Weights of a small GPT-style language model, trained from scratch on English Wikipedia.
Size: 10 layers, 2 heads of 64, MLP 448 GeGLU.
Architecture: RMSNorm before each block, untied embeddings.
Training: a variant of Adam for these matrices, 339M tokens, 5170 steps.
MLP neurons of a small language model. Each row is named by its layer, matrix (gate and up: input weights) and neuron, and shows model dimensions 32-159. Each number is 500 + 25 x the weight over its row's rms, rounded and kept within 0 to 999. Numbers have three digits each. A neuron's up and down rows have the sign that makes its largest values positive.
After each neuron's rows, "fires after" lists the tokens most often just before its 100 highest values on Wikipedia text that the model never trained on.

L6.gate307:530502531520519512524505484515485518456484498515486516518498506501488435473518513501508526502475500503453534491574470470443500482519511482451474485497518525535491459478542473528521554528521470476501516533487542494484501512548454480470503481495490507503522480454470461462470490521533464490455478522512470532495506531505510520496542515506530528480487480519522492515488533496512541483489
L6.up307:459461510496504509516531540450514508484528490497511543483499540537478508524499515481475512492492480544476549493501484503531512493466550459486503531499556514501486498469556506462464502493493497488449515490493454523510508502532486483482526524469502472496508500524490533492457482543467526496499505528506510509543461498508475512501500512504515486484494462509543506514541516489536495547502
fires after: ",", " and"

L6.gate222:467482510487503502450472507455535451488444487522488518508535496534529474531534471500482541524493501498522456466531487424449540492498483476497486536509472488509476508496502508489491466514529485518517540506516487504537479525540511501496480462519479454507475492507511490505509467472496495516472528453505499505511482530510519502542572507510523535524523521493518490499457511506506498465500
L6.up222:525441440505511510503485457514475481467492516471514484508467491506527483540500529477512489521538484534504513479455514452399488498499485522512510491495554452503482502517498523466474488490495527551493519483501480522463473471499454499530505472545483513519504497514474459520464526465504483498514504476527455488442515527497510497519494479504503529511494481497506557472495520466500501459524
fires after: "=", "\n", "ed", "\n\n"

L3.gate145:448471472503499551457520494527506483514473517449454513472479500510513520470510520508448499523518501511499481483505470506505536472535514471526505476478521487542534526484549493522507496562473493516493495525508500476532513497512439534542478502528502504533504504522478495497524499497525464494470464526518487483533515483501528525494514464518534493450476551501485524529501480489527540502507
L3.up145:472512505507545494516486483443460475435510467498531517528515512491472492514520495456524500472462466494519519433423515529489484450490525477502561543501474516492510500481514489485488513554491481495503509529495517509499479500520509453504526518488534494539502510536520481466508499538491515504502472466523484537506480552513508487537497510529478481517497505544513519501511466477516511511518
fires after: " in", " (", " In"

L3.gate200:479477563448472560501517529464480481512504506472476512507506532474502482508450503464495510440576484531514514520488520516500504497507509489477480468506514492496505491523484508500501502489495477497486500499481475495530552493528543493512473458487536499493466477496519492535525536507530492500506450549475483473535443503506510507484476501488464483453502472518470511487499497516496539546517
L3.up200:507462480531486548495477506508552465465531430483447523522485473509546546498509510510489497498525508517470503531486501509514548535502503448527505468530531497499476484508529488498539495525579516497500512498490488469492483554527490458502496532448514488473507505514502493524510526512481495517550465505501487495486502451498486458490473529503474500514474494509509471492497480498486545477525
fires after: " the", " The", "The", " a"

L6.gate256:538475559526476477518504531498522453478520498516470518525531486502480522534503517491525522554513438506502469520487516477491510467509509516500489480542485538536465490533495509492515459441512505510506496525508495497522477486472536516483480422507533490490501528513487488526473514482504525531493490507491498491480508557532513509516504481523486522491493501490511469533472531473460489555496
L6.up256:538500516488462530502509507525475516511448472517460490511501542534511502531456516480489485507498502527503503448552432421502477518476506547501527527482492496501487496510467506486509537487473478514506503497484543510492458497471477524484524482474457457514523479518481519531510476492540483461472522507473502485486494498494542471480504495504484516499500515514478493524443526511470479556497
fires after: ".", "-", "′", "%"

L6.gate369:491469508487478531534529514508507475545537532514492458535534528528510483519466516490454571498482508509489452483509498475516543489531489530485543465542471520537552486530522514492531517497504523524470523535534488509491491506466495531528486498505522473512504465509474485479513508500529491464495481486495505493479478474529515513478485528505535548493534522510458546489500505469513513493486
L6.up369:466462499480495494506510494453508513421542507533503500501501540515485498490462484469513501493477483532523472456486510500497483438480494469483459442474537468536499529537531500564512487453503460496444465490477511525512507464471510498522501454507498495503505502507505525446514483490520493505520525530515515474507512495541522503499495509494498496509500478497498478510498507527503533527497
fires after: "′", "\n", "{", " ("

L6.gate119:476451524471496481484461493496467500505523488511505520520502515503478498539522490495444516508516545502506492452487514429522496484529504510496510513496534499515483524482520545495526503494475490493479521570517506502443517483513485496506501450477527506495472487464491492483546489476481504485483472508483511483554509535497520493496534478515455512496466497528471522539465467503490542496544
L6.up119:517488450444468518475474503451496501500500530478512515533466449492492490485477517458504491531500558502521497453483491464516526503515519526554521469512482494483514505460530482502540490508491478479496539532456487536495502502508496525468519504494483471508500492487471518512498544471484488518467491461510524500476473522510505489495548473510486548520498486503503451488512449531538480472512
fires after: ",", " 18", "17", "18", " 7"

L6.gate344:506477472464464491491475514504546468525491517485498528503542517500477476473496476503491523473523488498463476498512490468510547495554484543477500484513514526527481496519506511554534496515483495459469526543536517460519511545474522482517505485464556479507505494449488499482484485491520498497473502491507453488517513492511485511509541500522503497497475520488474521510480513545487533491496
L6.up344:488504483471454463513476492509535484536516491474495526509539487526518502474495466500487523514512510511512511491510487466528495458526518524467508492498486498496476531540480518531537518507544547446474546478522518480528485520446501491492522477466523506481482479466495540476504513522528480499481525475492498516482538473471453505505554511506460490509503502464507535477504546538496537429508
fires after: "\n\n"

L3.gate389:491495500462497515478575524511518471471483491506491510464524503514514483490521467522528524493506451530480508547493527519441519468493512467490470457499490491508473485462500495538498532485515524523485449484486523509549511538489496484528497458511542491513518530491481475489505508461488482498483454544543501480492484475523469534482527501499516483497502490485475484485491510478529538561486
L3.up389:478549500487530527526491504551496492492515549496496503499466510544514520522460524532526462514509440507470533500539476493498512503501526498537538511489482537493541490529496474490499506458532506501490483472518428517482496491529536524479501489513526468485500458483487470464503520531517482511463536506528502478503526527528456507501515488499546506496484517464526444489510455522505499505532
fires after: " the", " a", "=", " (", " \"", " first"

L4.gate243:509503493500497532506542553529497496539482499434445526519512512498451491482511496493476534543476454498509507525517505540505529449463476485502482469515488526489548491525531505475503526500542498462493517493538463515482484472522485488528502474529521524500481492502480483488522467475486474481507485505506494475504499486511497517474509470518563483487508546492498517522490516491498542532502
L4.up243:492511529462506484536497466464526483493503496471517554501506475508524468484517509488514562485483501498500534485484441515531471485475476541477513490452548515488542464484456481549470487526521514486513507561518473487468538487523536517489509522475467491469493485474479478482477522544500502464483530538530586507491517508508474466495505498485482511505515511501490493520554478494485474484549
fires after: " (", " \"", "-", "="

L3.gate424:487502516471505519488518527455488506473480534515438499572491471447473505502504517513513480477479510555540529482503483527439520492528518508499461474474443508534501516525496538562466532479486497500459508482509497474512500526542535535495473486488513480531523520495496493531509497473504465455524499504530481509494466500530468503503507499479525473511462484515503503542511521487489506527491
L3.up424:486503482492475535428479484498507540506445519496484554540488531468504505482537521508482536500497449531536519543472505528493515506503517473497479462487477510477523564502496509506504494465474534520521514535527478477500460496492509503491477509494490519479527567555497535537482503503477515525493515499498492536520497466495487517488526512483535465461470504476511499492526498496469509512463
fires after: " the", " The", " and", " but", " that"

L3.gate382:521472477473497450499477461511506457473496482495513509530499509472484517486475518487498501494508507475476457489531522527451469485492488493502520524510541521512488498481526498530515489472504505527498497534509500486425467490553490517514490521466481502515474512462473494481487496489497495507497486498525526526529520491486545445474488453550467493511464491508502473542464454505489483508534
L3.up382:524487492490491504502495479510502472492494465540524533494547503508515532493472454479527545515492499557509494511486477557487464530488502508492489520432526481502491501485495520534488517498559519504510484475501503543500503508540548469507524478492474515506499518504489511463449533470470509510519493490548502530491512566523486519519500478537501493518486500472493491505493516499543534508510
fires after: ","

L6.gate430:461442513486473516459473529489498460478433477486483521525505479530493492509458457476511491526500452481500494480521508485536491479516494499479490500501503503482491544442488505534493553525468518502501474517526483485501520556494491492471464489548536504480493478456515512462526491496468475538469479496483480504526528485518494507498527497536500536461500500498509517483475523519528566498523
L6.up430:467490503499453510536482506535507482517484463539491520500474515538509497523515507498515479509523486512450461499499412522471497533506501553490557497563487490484506502491460508493515495448471513527522532516533513502538490521507487519501531456508528491481502490537483481487534520495506500517481495508487510495471518514501522510475495524525505514490501543479502514485468521434474456463489
fires after: "\n\n"

L3.gate163:557504497526448499501557503511525502493514511518465534494529501519509492499454537496487517525513488514506499471520480508524531506505502480517513443496497529517503519470501494483528490471548467482512461509490513489482477526506516484528487430493558494492479500541446514508514501478516445458440534469504465482509443516559479491475505513546474498513494497540504473505513505493507507505526
L3.up163:502499500555493515544517524514521514465484500473543532493483493478519523501483483483499511485512472527556490526493500523486484490512488483559484478516490470521533500491525464483497556549509493490474489515515508584475515512448483516493478499503468547501515516562507445519495489486519479529496485523481505530493500500495490484539531515512516476460485488525509512488491462516498549514549
fires after: " (", "=", " |", "B", "M", "|"

L4.gate84:532451487475485500529509501496471505513489476515467444530541460526503478462500495535528522529521550530494517523466515472496497457484484533491486491499484459495479547487482529508507509481521502508486484497505476464523518491525480475464540463439521493514484465496506511482506493504514487498493430488468501507521458534492497507477476476514481477531489503471513469491494523503492509498508
L4.up84:459490476499479519504478482500508528540496464526468552537498500523525500529520519525505487482497523539518480543481512475513461501510535468550497499493491524532496500503493502485502537492496517472492552475468524507472474487511454465511497532491533523479486454515476463544514544484526485543488516512529511492472529473522544489562528504524484512437494502479486481504521505465484475502498
fires after: " the", " a", "-", "The"

L4.gate103:515510483489513477477478457497529479488478472493503488504489473527482488553499511507493509467496519492485499489542514476486491486489456549473519548557448507538492518481503523578463511495421452494505533509514472511484518483467486461536495486473493497534482465507489485493486476520481534499501516471526487529495506505476513427499541499488446496518515514512498521531466488483534478479501
L4.up103:512522501467487500484494513499508464476532474477508492515518469521495488495473495469468525468487514497509533482510508542510508463481449531525464492523500466543501541493473514474515508525476482499461547468469525501519532480470535441528516540458479485517512472484533490516496508543493491482500547471487526535498457464478499497476468546458454495515515484479504511514547488501510465518518
fires after: ".", ")", "'", "\"", " Romania", " Massachusetts"

L3.gate221:463483547500494493483494517531484522480497479544476498478523509471478518501531527497501499477459534433501480485534533447510487527542485545518521547495490492496466480464560486492516482474470474487485522494514483516517492508527469518496501499511508523503479506530460535522510477513475548491507500477489524566485520494503542508532538504501506516456480549494505538506466524521496530498479
L3.up221:508522490522516520506521511503477517500468490487510540505539526476481526475524520519519500448475511454491519483519497494516497537458514502508501522524511493532496431480574532489497495504455511506510518531454476536474494497515502507474493460470525523528490455503550471577496515505508500491527530499430515497501552523500509470521475514476520537472492501501506471504503522521450484536459
fires after: ",", " to", " and", " in", " of", "."

L3.gate378:488470537506499520466494522539501470472481491525467530527554564503516537525513497550552514491509504487515519562517453498509484503484510492466489469483477514467522536517490490516464554499491540477499508515507486488503518528510489488521501471512510461471478535503478514543513460478503493468495455508480507496504472508501502508498525517543552522527496517509509496573522510523475498524477
L3.up378:505494527527566489536489514520470467514530470489538496502540487476524486495547539494513480524481488470536505507517469531523470476504513525483483537505477503472544461479486513495485537522510524495499525547463474491525441462478490544501512480527502523475541529488499476488516543489506523483515502530501514497516541536539522469532490492497491490522517510475485496510433515539511475522557
fires after: "-", "|", "\n\n"

L4.gate182:528473527507457496489511478499497502503509505486471526511484510531517474460501492524526555520498494503471512529532491495489546486525531494519471496488527496496493503478507520527558528471543510521512514487505496493501525526547524474511508479510454504501486467437467504498488478499504461445489501532493466492535506499507507464514522496537495500521508535470508488514498479539576501468496
L4.up182:486492499517537482487515484526516509484465470538509537526498497549489509509458527455520519540505538511519512486483469485516482476502544507464486509510499468518495490526493490526460487521502533483509460497521493459501525494478492491535494496487532547499466436491495449502482477519494512544442526486511514457502516486514487523488486510502510544468512498519498454529505496505486553512497
fires after: ",", "|", " |"

L4.gate5:492475554426474529497521499471486524510555495489501526523499471511481498510500497531480507485505516520512487549528459527498520530510483484537476510516490535531500481539494537552516518477518496504471492548491507485523515489491501486514442504487501517524481500535456502486501452484508489473531465512491515539554508484532488477469511459483491511494505494510512523540532499523474517525498
L4.up5:472483535483496504482510497507496544513550512466504500476541490542513512452502454503517509529519517496489528539452512557482498522538486482496503436513547519479472532512486509483481528511530469477494516485469483541554458494470497469504493482525522488510463543540522519509510501497508501501468489490467502527515469509520471532459514515528444512502500502527501537468552481505520501481475
fires after: " =", "="

L3.gate227:519513527446468509522509462512535542473524579491472528493528477487495477476479473471519480506514524495532463478551501461500514496544447528515503519512495530545463523496532508506529538503479497510474501474482518511532500493486519499491516441513484520549498482467459541497495522491480496521475529517482450523516504494538518493504532506501512516486526533525496503497472538527519447551531
L3.up227:516459506462488467510477466484527516496567506497566507472475502476511486512471522523501506526504484497495508516470498532488466519508472480542549526475505489517514492500468507541502539496499471493524534495489494559519460478439511487523519499508498526491463501520500481484483469481491485485494477515462452529510540521542526484484524474548470517476496471526476489484515515464488453519537
fires after: ".", " |", "|", "="

L4.gate441:552478511480458474483484514541473523547502507535496493516529513500500498488495468502511534508493512513496508535533546486513485506536530485487557450477488542511503467507490558526490509510486522500502511514506503473497499520518452469517471513511498516492445501463491477527531501488538480465486487500490459486523510497525494549480527488567533558471489535517513486539512514520517524540493
L4.up441:508572471497479469475485524509471560461510515555540492524498519498512494460504484497479555509465460492477518501496492517484509527506522455503524497487532524536518511509500549491541526525487516495483510500486543501509434507506454472483447517503485437483501513463519477523539535494483515479522486489506492487504496458475517559497513495503532494481470493496536548503486494504559535508473
fires after: "-"

L3.gate130:519463512503527493490462497479514454527501458519480559496514505517494494524468529511452510483495437484506477487506485477482482531505492486538540522507433526516550523511484522460498531537492501487488527572535479509520506515517501472506488504466445470469512490500491509531510525492527469542476485515478454468521515510471514526532519497530484522529515505503497516502517492458531471461516
L3.up130:490469512549526505505465513513515456486492529460538456461498439460510502502502483504491517514495504502515482493510515478474473509529464500471487470470530472472512552476516465480469608479472465530514445451488507530475482488496480484483509473509487482491446503511464529479527497476491508488488468485547497499499495523499510515514504513545486500479520493509489503485529527495484482531490
fires after: " in", " (", " In", ":", "In"

L6.gate377:503457513483433476500470495492521501482495468460487456485505491484445470535491485534483472484471527498491473492526539502510491487510498497457529511526464491500450531500505496567528525507455500494527565496534482523532512498517509496518494483506454508521485499451518522471498500502473465511506549456555523535523501488492543462508523516521484474498461503490485482501518522506516496513490
L6.up377:520531439477487532520469532505441482510487530501480487493553509488504472443430465519548526456505490457513484458492490497491497531497506486449513482533510482498520480532484516525516509511481498523510542509521509505490501563508528501518473492493511473528540491470533482506511520494491509509505496468495474495482470450501490556503538505484525482498457499526495455502511491504463557513514
fires after: ".", "\""

L6.gate147:475534513498515507483471478491512512505504519534501438500496507539507511514462528532465505505524524492526500483488492437511511523528479554512494457499466478507487530501469495465522524470489548528505525525504489478512480512517483546483493440464508485549497501521488486505497497517483503482452478487509514471520488507499509487535490460504489517491521508518519490496505452443496528479519
L6.up147:493509489489447499544530547509525477489470493499522513495551510548512469534484480513481529504509562495493475503506457466539478527522485497466502486489515456513543532484489536469514526487483530479509485504469491509498506488509521496463522553554552467512528450528504475489473506498448461486515494499546506487509522506484536530485472517499543510522492506514506531497476535501497480491490
fires after: "\n", "-"

L4.gate94:487513465504535490491478461487508510487494475489520537513478480512478482496496554520502477489500485494496466465550465521503559523528476564551511504512488523487477485520529495444494510490479516473510492557530496510481544488518531500525478478467466467530488474499460474486500486513538495467462503503468490507486495525488530515545544494526480481448477535492500518501490457507511495454486
L4.up94:492515486505478475490490514495464559534533513472448531504498497513479505517505505497470492494481508487516534483515466496557482498505518529490473529516468524489472451512507509451501545518496535486512547531479454518485515503525522507503510545499496538531499419520521512520504490521544512457468492492532587524485502523486500490484488514506485471478507505504529510511485497508529501457469
fires after: ",", " in", ":"

L3.gate14:511482523471459512482505503502499491504460484536492550501513491478517520488498485466466514448497510506482518475513450500494471499570533483481502461523498499490481524510455495530456482537450518464518540499516495492481523536477496521503491508492495468478495489523450469511503486492475554483512487517486510500536510479460538440522538500504498486533464523517501492561469513534482509493497
L3.up14:557518463487518488512477517499503489550498480497508513495453466520479469504486494473470521512495539537494505488484518488518460463472546513495473499476484502516484524485486483522515497497478474478479475455537483510460509471544519487495473506477545505509493475525471482553502473460529493512503513454504531504518522520494536482466475481527492475519490518527508503511434481510530469534510
fires after: "–", "-", "/"

L6.gate304:480493493484505479522473489488515485480488488524487523495519535531523514527471509489493482495521497501481491509510480474491511519541533527492493467503452499496511489502469484514555477484487543468434521518529466501496522514501508488514454459524488427550487474518444501533512516494535461480502465489482488486485496481513475475469515518533510490513486525537502477519512480451490535518558
L6.up304:512513470480464514502470469491498521474507540515521526518552503522543489522470548523495522510507490496482499497498520465512474533542535498521522475494507512517520532473493520484491531516532538519499536522480517527493526582521531517508471555498511438483488535499486491553525514526490474510525511531502483501510460474529519503487519505517525481506496482470510531464494494481461527501512
fires after: "-", "\n\n"

L4.gate22:526475521486506539473522515496484503495529537471498504508520517505567516543481501542502545483483478464527515514484506421481509517494522507469476485443453465496563478472500514499480516485517512513495502511461507513526549486547483494518515445517525528485449485477511475515533463481513495510491487527465475465519504504507510524497524479549520549525518501488507488490529525515497507499534
L4.up22:486489490508463491511550483500509523474514512491510513505529511473494528449474462500509503487529465544493506488490511475500479493530503477474479492472481560423523479503506496523499470494525500501471470477494505526535520554524503480510481498504511460452514517508535537496496434471541496487430461526479510508505506485547479511517537484493522487460539490471527507525504499475522492521542
fires after: "|", "(", " (", "\n", " the", "-"

L6.gate31:468527528490524527517562509490481519491532513506495504516515472473457496512504478492497546497501524490464512513494532506527503471492495538450479452526519544528499529526527520533517504479502466470486510527485490496546518493478524495485457545507525501492447523509497481481470491475479480469513514494517511518538517552510485483485537515518453521475511492487489485516533459517467433530476
L6.up31:447489517477539495501452482461518525476542493493445480478564481467523507541470511495463526494496503508485475477494516524525524514465496488489490494521488453523483476546484523458493516449497437477485488524498512515529482486498464478505500493515464532487534516474484481533514505542539534552507474504477472464541474520487472461512464477487437506507503496541499501482484505499483480510491
fires after: " =", ")", "="

L6.gate333:514486489497486497489523492524515470520526485509485521556535515511486500534499532529486516487494493513546470505531565518473501456531515494480479489485493509497517487443495487469486505496499546470511476527511526496517498541543554470515459479499532524495528540496497487474492446484465484532514472476547459495500521514539484520504507493551495520497475530526517494524455539541503545516523
L6.up333:526509497464515505504465458522454514510493500503496507483477482494551449472499509496560471508508488531532510519490469499519502444476501534503510482494519496439484476548538516518526517501512462539505508516499521470497527516515504501511559491447496470507504500514517469506494511489514502444507510486488544499520439518520549515488528513490563517470480514453503477519537511463481538499493
fires after: "|", "-"

L4.gate272:486513537503494509502525516485527464484467523474457530496486502450505483514466516471507545511510505495500487527521501465541533495478462511500528526525542582500535489536526532528540508484534496501466474512510504477460489487490485504523446494485516489528482518504487494495482464518464502501465446496468504539497499537516486495466561492508513507460537504507526483555510490474516504532481
L4.up272:514448531493519502502491477474509484472512531488541474490528508533492532502462458516477463543546532445514495516496505500511486486488501476552529532535469522480501487467475523436537441489488526529493516536477544506530546474473482463506531488504485533499539489507505533492499495474490507471532495508489490512469506498515529488493513498485494522510490523530488426495490515534492499553487
fires after: ".", " with", " had", "-", "M"

L3.gate211:514452508498520466532492527473475462511503553468484516474573499461481451507486528510485478489505464447495461473514499500505514508535475480506546499529502514538466531470539482478527517483465494505468516512500456474494492528458509479499540499517532527503467539497491484520450500456496515541498499484497428554522528511518527521492539492518498511457481542512534548505537509501508490513508
L3.up211:526525495487550497535460457533482533496491540438516526488498447500480480468474481541465472510513486497473522469558526507528459519509479516482504486503494476500484486531490473491475554494473508525468485504478531455490494480468500478532470505486484534508474549506515482494445491486537494507488519505511478528510490470512496511491507527500491423472467483511531531487511474508483478493476
fires after: ".", " in", " from"

L6.gate78:533486543493493553491528516487485489511506504491506470486516493446492479519488491519475498479520507507509482544510511461513502496539526504487493475516525512510524487484492520538479495510496483457529487498557519481494544510426506511536433487526511505481465563507495447518517515460479497462455529508472503481502533528475549473500518486481502490475484528516486522528478474519500502510507
L6.up78:514461538470500519531507519468435505515525521469512474514533499509524432486512476465483518480480502502566515448501462484507472486492505500508531471514497447504469532536468514498506493502475501516525485521517463497494471479485490493512500495524529530493476532476488465480497513495468498469488548461478508540516546549477506526524503509523495508487501515468456516458541511523476464531551
fires after: "–", " (", " in", "-", "."

L4.gate10:493512523516510521505519478526482508501458517512484518568539548500508524515466513481495523459486475495515497508504481483541491562515511522463501534486477526524474469527549527486480480499512474476462502549531502489465533512502494509510485513486467505502486478510459442544529487507497496478494560502500530452510512536507499483513534458504494536465528539491497482509525447488514501493526
L4.up10:490459500498482502497519492480488535511542489499456474497549433430490485490492538514535459515515513481518466506476474489503522472523474499480471550494534543491470510530469467530487497521478506489514517502516491485483449449489515495504527493490496517501476498504493511521474463524526538464520486525499536508474519545499525524471501513475490543455477500538486512495518489499489497513520
fires after: "–", ",", ":", "born", "-", " July"

L3.gate176:512481503499475508490494508486531445488418489480475490513523527490449459502474484528502513473558499476515514483464474536464509452506500516458477498547472499492506474482514495503499525495477543444466534468543501520495520499539545511514535498535533519518500521509519470500492505490480510528451475460479499525524538513551471493538506450529468510496498518495450494508524522523502475508488
L3.up176:523523484528461475460500492464511494516488539494495518509510501551473455532515527476481508491496500527541485493496465510528429493506537540549484479501491507465489491529450516482520486501509517500484504493512505522482535540509518492506475496463473487528489514502473447543508519493485433507480458500483539490485494513487517488541488512495509465497534488495514484499485500521470492484533
fires after: "|", "\n", " June", " October", " May"

L3.gate330:504465523490495506517508496523507516516494549477506523475529475508486518524494540495455491477471517506508486479530498494543500478533509514500472524499491518527457512482506505503482499537483508469490502536536480479456521490521474491530508466495496523480466500546443498577521482491528512464470508507497444471563518501488522497538522479514481512450484575511503474500548458506500481504491
L3.up330:528489514541541494516535521514486514487487552535452546526484492541492528528503484472483540458481497503537487477511503473545499487504520476517486499484535497492500515512500523478504510547487479498472442526513533486478476468555498510481476521495492508534509461500482507558541483500532519542538471503483538511543551465525482509517489500513480485469496504454525505501508489463522481523524
fires after: " in", "–", " In", "In"

L3.gate87:505476501542481501500465471523527450507472509519518525542488490510502498486511486502494499533533481509507466484540523526466523514527488509536509548489545541550485496506529521547548496480521498498478498522494469506438477499520504469513476455448470496507478492459452498447489469493452482480493514497523504506522503517498506477485503497543508489470502477507492505514510466520536493491503
L3.up87:511491490432482499537510448520504537473497532472500532494532477498519485471471483466522501458504492505472512465520503524500469509565540502489499482492488450547499525452516501523505475517477460484475518481449457475524482507501498469465480504508527509488488468512479538499495491548441527488507482535550497494547515480477481498508507538504547496495467502463493488535506517521492552509500
fires after: ","

L3.gate344:529492534502477485519483486536502509491485501533482505525519479475541507468511494502503517517514511511497515494540440484475493514519481493515518554508512542512477485435493490506524460467493499468502511475486491463460511510506473472499497462544448509519498496417468539469475534483460492502485452482496467517546541493516469454523519469514511498518489505514508534529487463465514466508488
L3.up344:525490524558497554529520515496465477486513509523499525457527519509545502486474520521535473483506509519557519501502496467472538489522493456539499473506482474456487553465434510481502545517492531460511508513519496519516533510505543473494493460503465491501493474501538514519482521520501484466530474525511468520503446538529497513457505514467533477499542502470537478552491491492520501534514
fires after: " |", "|", " .", ".", " was"

L3.gate7:543491504503534478499452465496513521550513487478515493498518508528526518516500503518518488490470505489449498470493508505472519522513476535506543490512460499504474473499493503490488490480504450526512520536515472508480467509468510504549493497473472477543497475509502498531524459483478546461519539500508488454499492485495475445510466463542528512503479506531469529519509506511494508462475
L3.up7:504480523493513523451500465510488516557484493475491537503476474518485492492503514495471495501480491534452510535535529488519533473503472526516515482529465501551483476512536505524509546482483478491540464548513490464490493525526531493495495477566499500485500471464456520481470472512497515488504511518488461496497536536510519501493510519485494464498464462500526541487498519518536516531486
fires after: "  ", "-", ")", "5", "6"

L3.gate255:553459453511513508495490464528530517493507528471523503465499448503488528482490520516535495480471482521467539485477543464497487535532464560494500502519480498501482510534488495519482515477533471474502538519488478498518504535521462501513490478497531489506473447565477506522499489512451526453530483526478499525466496500509486499489495470546471517494496476500505495493507496493527461468504
L3.up255:539497488527482484452517549507519475524479492501513481497509512495473496489483513484462540512501522481490478514489491482577444486470613532508508474471488506459499499504448493530531480512510521515502507501499515537475518476520515505472521508485527481487455475493504505522534537474546496531497470485497514447495507498498528550508475476489506488499505496484530503500526487496487489576516
fires after: "-", "|", " |"

L4.gate158:469471510533539495476500469537528488511508524426475532465511483522494490516524547503477516483480491483536484489552483533506519464472497510526477460555470535508500506507485531520473486468522484531540522558517483458526522522489496512550509495484486509525490499486478514566474459498520485496482496506470472496520487496550501482500482459517495517516507514507488469508547491475521475523505
L4.up158:475462505535515495537510465509533548504547475477499521477530458514512515525535554492487475517493544506509485528490481501571514513532533484546505473514477541496469521499459496491503524488530518510545517508524509528504501494485495486496451527504490471489473492555444516496468485510533492452481507504483440483503499499515511518485527466484485488510527509481487508465559494532475472514484
fires after: ")", " (", ",", " was"

L4.gate15:469469514517454489443539465515533470508454496469475489489523483540506518492521499469471501501510518520519468516513490502521508482553486488522468452523514544507464484489535467520525523460503504494477484529526529493465521545556481498516454494517536502522496486522481498461515481501462494506428478506522489518513512512505514507533503486522509501487495503516496520519512452457555518473503
L4.up15:508483479541491473494506474527527492448507485458509526486545524521539499512474529489504501538497520468553468517548491491497507522526549498484502496479503523477529480456540481496498496477509545526520454509498487474482490517531545466511498451523502495523493505463516517515461496534490482489419459485509492534530495475520507509478479529505513518507515513476516456541515462453533469543525
fires after: " (", " to", " can", " ", " could", " should"

L3.gate439:470514539496511503510506512496546469503483519452455504497504509512536531490517514497494546495512495465482504494508501494507513439500446526482490490476490566529510519515509519469507531478507516464500499487564484469514517443518500505513550485532525488504473529518475523467534486516502477521449463483529438491541480500533526496522532474549484498507505504512501502496501483520507486508506
L3.up439:505480525522503474493521491488492499487491501507485488475547522481483500504509528536535473508467491476503521471519482501496487483476477497490531487442467482505537518514469531494491521535552503422515539482503513549520517492546526539486488533504501496490514530499492478477522529482555563496511494503518481516536486513518537525514494488491502506498504507515452457501541509536484518515516
fires after: " was", "\n\n", " served", " (", " serving"

L6.gate142:496456540476442485502488543532532487509465476462496527506535518478504517514506512513491503470502470460466471450559502504489487486508499515516480493511489510496485501527509485511529510525491519492528516519553517509548499523505497509499555485506492495510552490563481517493509543520509524504486476489501460526574488521509506522575485502487477532481487502518505496480509550535545537473542
L6.up142:468513496484512495513520498538497471514449508528495442522506473568495516514507468486489518540510505489484446524470481486488490503532512509510480509545447551495506464513559502470494516535491517473472496442538457514514495502529454469522479478506518491507499499490539531482489495491514487502528495452529520492472518517509542533533485483521531485516539471496492506490529492549497471500510
fires after: " to", "\n\n", " can"